config.yaml
num_hidden_layers: 19
hidden_act: "gelu"
norm_eps: 1e-05
rope_theta: 12000.0
rope_fraction: 0.25
init_std_up: 0.0155
learning_rate: 0.0082
lr_mult_down: 1.5
warmup_steps: 62
schedule: "wsd"
max_steps: 6820
MLP neurons of a small language model. Each row is named by its layer, matrix (up: input weights) and neuron, and shows model dimensions 176-303. Each number is 128 + 32 x the weight over its row's rms, rounded and kept within 0 to 255. Numbers have three digits each.
After each neuron's rows, "fires in" lists the words (lower case) most often at its 100 highest values on Wikipedia text that the model never trained on.

L7.up1422:109143116088153120148076146179092116136125115128123092074139173130072119179142134127179080110114117104143112184108187158144148117177125148104089097083125103089135159147163081169167094098091162135134127177136106203088121124103166137129136113144159089134104185120150129131132137074069067085149108151139159141137122073120151153138126180114077105123058134071095130083147137115156135146126
fires in: "of", "in", "to", "age"

L15.up359:134087149104149154133107148145125176088107195110113095075158120155118150124172118097094094122154125095141113097121094133157131133125112110131109126134056158090153104081147136109089097170104116152151087145089170126136148133090094135133108103156116079186079129192066131130093158087160169081170087153112131110149105176086160125103101148136032076090167137106117162123108104080150099108185
fires in: "in", "to"

L7.up1534:149091089095164081168157192136152140076108099113108131131130111061155111066129172113094130145161129052144101154095075138174145106175140137200103148177092160091101056096132163099115125140136134139057104145119158139148091088129082137131137179145149103129184180105105082140118142095101152097161181148113109097150079169162141146090197142181147139086125144169084126141079118152145113145208
fires in: "to", "as", "from"

L7.up1416:148161116091130178133166089159157155112141149136128155075164125108140128123147124094172163109193157108116120080142155092103152147149152120109123133151084140136124140165091136071126145059082153105163128174151093137168093120129115197090113112163090139099183031150114114083148077171108140126098118156112121116160124125094074129170173087088103118151101127147169098131114136099172130139211
fires in: "by", "of", "from"

L7.up1250:133151164087125142088117156155117116092090151135085160106076143116134147101113149119111164142115132167151135122066124166117116067124121115118112177157169111120115093143139141157140147080137117161127166111135058141112125163142127158098135144104125180111109089067143120078068172189208130074105142064101128171157090113207191167146166127140139103128122121153151129098137187147154139162091
fires in: "which", "that", "of", "while", "not", "other"

L7.up1509:134170142146125177073088092102126214115179114088097141132132115123152168100120130131158140115119133124171093121166171155136180151120122157139083146174069161145162147116069186132099112138115104173133142111132159090045143116185085101104143146141062099121117131117122087130159096079168133070144136128082134088110097118106110110129136102124107080130162184161091168122098149142118118117147
fires in: "of", "from"

L7.up689:055078117135196091117104074120116168128104128132085149142132097140108122123158083089105113087175178131092115096145168153112166153133138194138101139100152166105060104098106112155124148119148135183131192119113094080170187118141142089197139146197128043137143172107162141156151183122089147163149134046122119079078114092110143098134078122082064166106100062145091149133105147136113146054192
fires in: "after", "before", "from", "upon", "until", "of"

L5.up352:117078137110095120118126196124119138114157125126091155164108082087105138110090137182222148137136147104164121135195146137161145135127093135134182131142101156161156127136082139165122126146109188160086117146140085097138152087094096090103173094117119136116121101093142165163171098094109111111142122178091115061146139206097174156089134171193133157133111114115007114089122133209140098110125
fires in: "as", "to", "of", "by", "in", "for"

L15.up834:149159135064135123183113138138213140117102113128126160134136162101090137166174120085140132110132131142099131118161125161032130158148157109172115157137111107113152122149055126085065168122106123124176143106153109148076143122181154112133143152164126149146111178144152176095124144128119133117140089161125118113157212164085085119175155152148136128119107148112093142146063117166063052159146
fires in: "the", "at", "s", "a", "his"

L7.up124:148107195083144143056183154125141176100054101153102153173135144114183139176102125210109150138134143145122110165132123141093152180152112154226100148145084076111109119112153130067097103094138118145148176140087142199097112126088047120107146105115132160060148137104174129102186131145148180030105127130128075143108099100193147180121141103157118078160138103091094146110080172128112138085132
fires in: "which", "that", "he", "she", "who"

L15.up836:121090128113126141132125124145089090117107142146146123089114170155165149136174097126078171137147075120113162066195193124150144127158158101196146146162132081080099055105140152079129178117193104159115188157119103095160119160134105087100150101124087138095102110142091115120212141155182112146136133168058093121183140104096081132110144134147100062138098134141163164163117092087117144149126
fires in: "as", "the"

L5.up15:106145157114157108118165118102101108158149138111107161120102090148110119141130167103123151097116138152172136138066134120128108085129138125058156115129175143101075135155125086106166142091106097151115138091161151145112136058131143168167116112109120116133141155162123099095133112134204067036095116061111077070156107113174181161113145087123152192166113127126156167133132113102202145064081
fires in: "of", "to"

L15.up57:093221144178128098176114161122156140169119121131135117100167083172161092156146177171128117091191099151127100115162110114146167169133148121176128117074135077154167081151100109085148162122141127145152211150117110157120134071089131124137100150132135153133174140136129156111084133117166107158118096123149163173134179138152161097107176064193139114177066104095083146127126156107129077125155
fires in: "and", "the", "at", "by", "as", "include"

L7.up105:122123110134195151110096099093130126140022124126129095103123166152135159174124150102163140142114076065084127193174154123139216112124079147102104085168183127134121075116070095121122069101169132131155171127132095135064087144127099114145156123131159117090061083073185083143144157104097169136106112104120140151114118120113152143179086094136095140119120166131085130065093095141106145107098
fires in: "of", "first", "most", "t", "than"

L5.up1291:153059142107127140133128174117134105107100091190125143100160171137103129168174114107113107146110116126101106111144138134095093079129107116140077151118165048092118160164173156142155096116140138135071162134129143128069168146131104092086135102170171094151155114124128114083126118130123140165148153172122123162138119157083109174174097157180125120140117129119124103092137088139098148170147
fires in: "to", "in", "of", "with"

L7.up1771:167134136112162166141116117196103158053145163135145162111163145097110119143104083137178132142105152111114109095156130144141101100111114117118112152123082136095151084183100111149124127135105164098196129145157110088136119119129161195201131165144120071131129109098110124121130192110083105197131166137189093165156079143170109119124103105106139162199182130117152148049084145161077161123187
fires in: "by", "at", "from", "attended"

L5.up10:152154163144104106112133141140137136161128132188138119149105077106116118100156121119184169131101226151139122156086108112129148132128149114155112129147124163089097151104121122117094123125092105128134124147153201166100095112146159125120150142111048175120123129071149118144112132143089129103057124145068077068153119099182069106105170110084148135110141143105097133124141184097147069142129
fires in: "to", "from", "into"

L5.up574:106139170117113169160078079101115138155176164151095107115114081142185143118116113094138129100130153156106129141126063128149118164154137137140122094124098150114119118139127084098136133112185074134168146114160125140148122122101073161172178154168101157113126139095138120064116130081145170143112134071134116152122095124139111049172140099084120150101166165066176183143059137165116138111176
fires in: "but", "after", "despite", "until", "while"

L7.up1540:096140146101168132120084091121099188147079171075152123107111140154094182108119109136129126111097154142169155163084165159097163190150208129140147141111062111106109105151128067239133171074166136107098105148075089164084118185079125104131126114171118091128139194149172114148121082193130189094138146146130116121087085097139157133114141136150205108105176146128136065146095090120139146154120
fires in: "in", "at", "on", "for", "under", "of"

L7.up1014:116158103167140169118138097113133144127155172143099152025093166054196121129130130104125191165122072114185107109118144143161099146158106097175094148168091124109136139120156135135131122069105143151061113150148143139090158128092042132114201093177157140094096111152156174146132126083125100079153129145127074114160109129032151136091134143122161088096124173146129120109118225142130144167139
fires in: "in", "of", "state", "on"

L7.up504:148110185136172142164073087112112142115117109130172090095124162127094076126099118143120105139095173116161101155112114110113081124148121217156138130180099183150104100112107063101123143096102119144066140162047075149074169104116121104166093172158120146096152145122186101119158116121120120198101164096074141137141120123124205133152125154149149171132178091153121135103082165165139135157167
fires in: "of", "when", "all", "from"

L15.up1672:151126124121118148148104154104094121088096068153105105119090122094157145216194183075118126174121067067155102182127192126123134083205153062132130108097106146092132112183118109139091181086079154103185105134145145143172127151092110118190183143091178114123131139122087125130107092111138137183141179104131132122109082109154087143139105085164163128065095111061147099131096141173162192108194
fires in: "to", "would", "a"

L7.up1527:098110164153169129120192175169093151118123087081120136120088158081120137128122188153138174065084143120062109129089195103142161080131147164138089170164167221077093154131123146091135091130111128067169116090080162105130103143168061012138140106140150062159120144083075107151129080113100193175082126146149126070141140094139158126077126157103097178189114145154136142133138115144055113059191
fires in: "of", "as", "from", "over", "ii", "captured"

L5.up1623:111077067119104171135144097127128106122128124118084143171129160094121115126086169133044168125149134173084155102151114094140101123091214107127069131113201061087185147166104144145155153113127109156175076100118117174110021168087109077074163132108139091123188125172193132127178159142107126104099146166102065116149158081103208089113133120106123075138099148098132108096112122109124116116200
fires in: "of", "round", "olympic", "46"

L7.up1119:143121145148113071177099128122160128144160127128127164088166102100145118083155171114173096149145120109113193094099120119137146077145130154104157166135123157156135136139168101148133128107166121103167154213150097105042126134080200159161104116076083161115150142075117154098094161102110154135123110153129083086071125091135088175117149077123189105070125144169110172092128172171173135173138
fires in: "a", "an", "the", "total"

L7.up277:144151133146145116153077140135141081163177100081139094126122159110121089151146123158149080152157142088112121084068121160137163199166157142102121126159140085132169153132185088125144096164097136106146087181163110138086152143114123116100117134167087156121093166163126189097127185108110159084157156117117090105087037145114131178110184167165156145135145116083066095142141113114099126156138
fires in: "in", "on", "family", "village", "use"

L5.up267:157161068154154113101131145090146130173116080187106160116112178080155151103156159103147162164134076104067115159142160126092153122129118089159111095148143125122161143154124106115198076128094128114120103183115109107119181068132172078087107111142113139106077136136092137103107084098164092104139147078137202147173157100127162171144103079095140181122106121132094152149081136125144162107128
fires in: "of", "t", "made", "make", "is"

L15.up571:109142176150101172162129134106145082081125184132121163087114140140092116087156157105171090147098202104134164160128079125161155127127114125126185136147164103119137101143118155090166146132128148130140190170149131128161161114106130104102087173166099148115116122183118131154130062124140142134127118093099128151069126176126053169133174091102108130133166161106092148099116139110161085121151
fires in: "the", "as", "is", "a", "are"

L7.up270:134176140154123122126101169156056128049179099131143148071083098092141111116131137119158177153129167187144078124136158142104108160132190112083121039166152179127131125155118138139047132129113113100208134153097119096113166162132171116105120109160077124114092110124106174118073133162140127198110138158161170118148074180150165172153174140085167116151138191150133118089153161091176118163166
fires in: "to", "t", "by"

L5.up1024:153204156129136167092131134152074208068157101115116098196134158096167120132095140154085176125122118153111188147135189137154142097121196156167125180181165085042153158146119181107163105119116125165139096116138136111170114173090059131137151157105144120138169126160149133173194123154162073110137109097131099074139070132107136141106084094106162118147113110110171075129105128122138128133154
fires in: "of", "for"

L15.up702:119118073161149094083082176206155109099158140143127063128139170091128169134135143183089176148113143152191077194094105137119169142119110173150106149097112173122133121082101083125153111128117136119149130172169123114109164094149115117123129141108141110073098113144133161165118178058156090121162103100111148126152146133120096152089141092152116099128117166136104124069063167134149109119187
fires in: "in", "of", "for"

L15.up1283:106113069137155083085127102095125108158139035115128113117134170109123086121111120111152158159171149146112107158097178241074155077187148110142147128187176196121129078106141118109134161068098161121085066108137084108171126169154112115108093085127162124096120054122112115112076148143131125165182150162137129136178162155128174099103123134104181145149114154094118154135106071106102140137131
fires in: "most", "more", "and", "so", "considered", "deemed"

L15.up1523:134148072135113056152092132123093127022076130109088102080117101142168160157182132135158133152103123072159129171119124112139168167128153142125124149093122117201164110209143117156147104109116130121088113119119114099116121158116154089131109148110146104101050152178090146104162159119134161076141154092109135131232123092147146122128141124108124192074129150135126090145161196116139130174172
fires in: "to", "a", "small", "about", "of", "around"

L15.up1181:133155126146119183153139140139134104125144089149112130127144164145088118163153065145191122181118097143125100091171151160103168123123092076138098169100160105124170083104121153134089147167206141135070198139130164127132174112081127159124129117086127149117129087130137074127112157090105134094127153221070152114182140206154102155127153111107140118147096140081119127135140105128141106161180
fires in: "the", "in", "since"

L7.up1277:133136135148094142188069112208095160118123149170106137085145160191115150112138150129088184150087141138087088136122110132169119108155144098119114116107130151068136147115107147103130124104157125139103147100142175148123108081124089168060103188095120113205157103143144133152134120145185097155104106104118159112129100124079102163146188178106104126132151137118201153129104173111117100102113
fires in: "as", "on", "for", "in"

L7.up656:176153135105087146168108142133130093200142105134113167129196121123124107139122206108153125172146127155144102109178105190182153131180133059132113087176124097166096162144106107093085116103085152106156110137134093149088154139110172095095087115175130106091167137146148123061112167117127099127169159120160044073157197102103150195176142157176138122148133163120075099203154162057139086140137
fires in: "of", "and", "as", "to"

L5.up1445:123141138078134134101062141152077129107173128117108130096130165145106147141187109090132096167148150103111102182169069181123079152153141130168179093104119213103128064170137061182098118115091149153101104129107143123105097184129179096127151145139134158124176110144046161126116150148143106133116113105117078126181127127088145170122169113099095096136154171094138114146131095115128177138125
fires in: "to", "often"

L5.up78:081087181122089084130101075135148134092086154112129130107118116102075117107065169117143149143138129071150154106142156069152160109127127224149088103174195179124116118074064127141140131084123166155134139139149107080159180151151101062129124144163153117069142142144118059061158179115164145170061136122116141130103110118105144126166157123168067165164129040142097099098119114130104137081162
fires in: "from", "into", "of", "by", "while"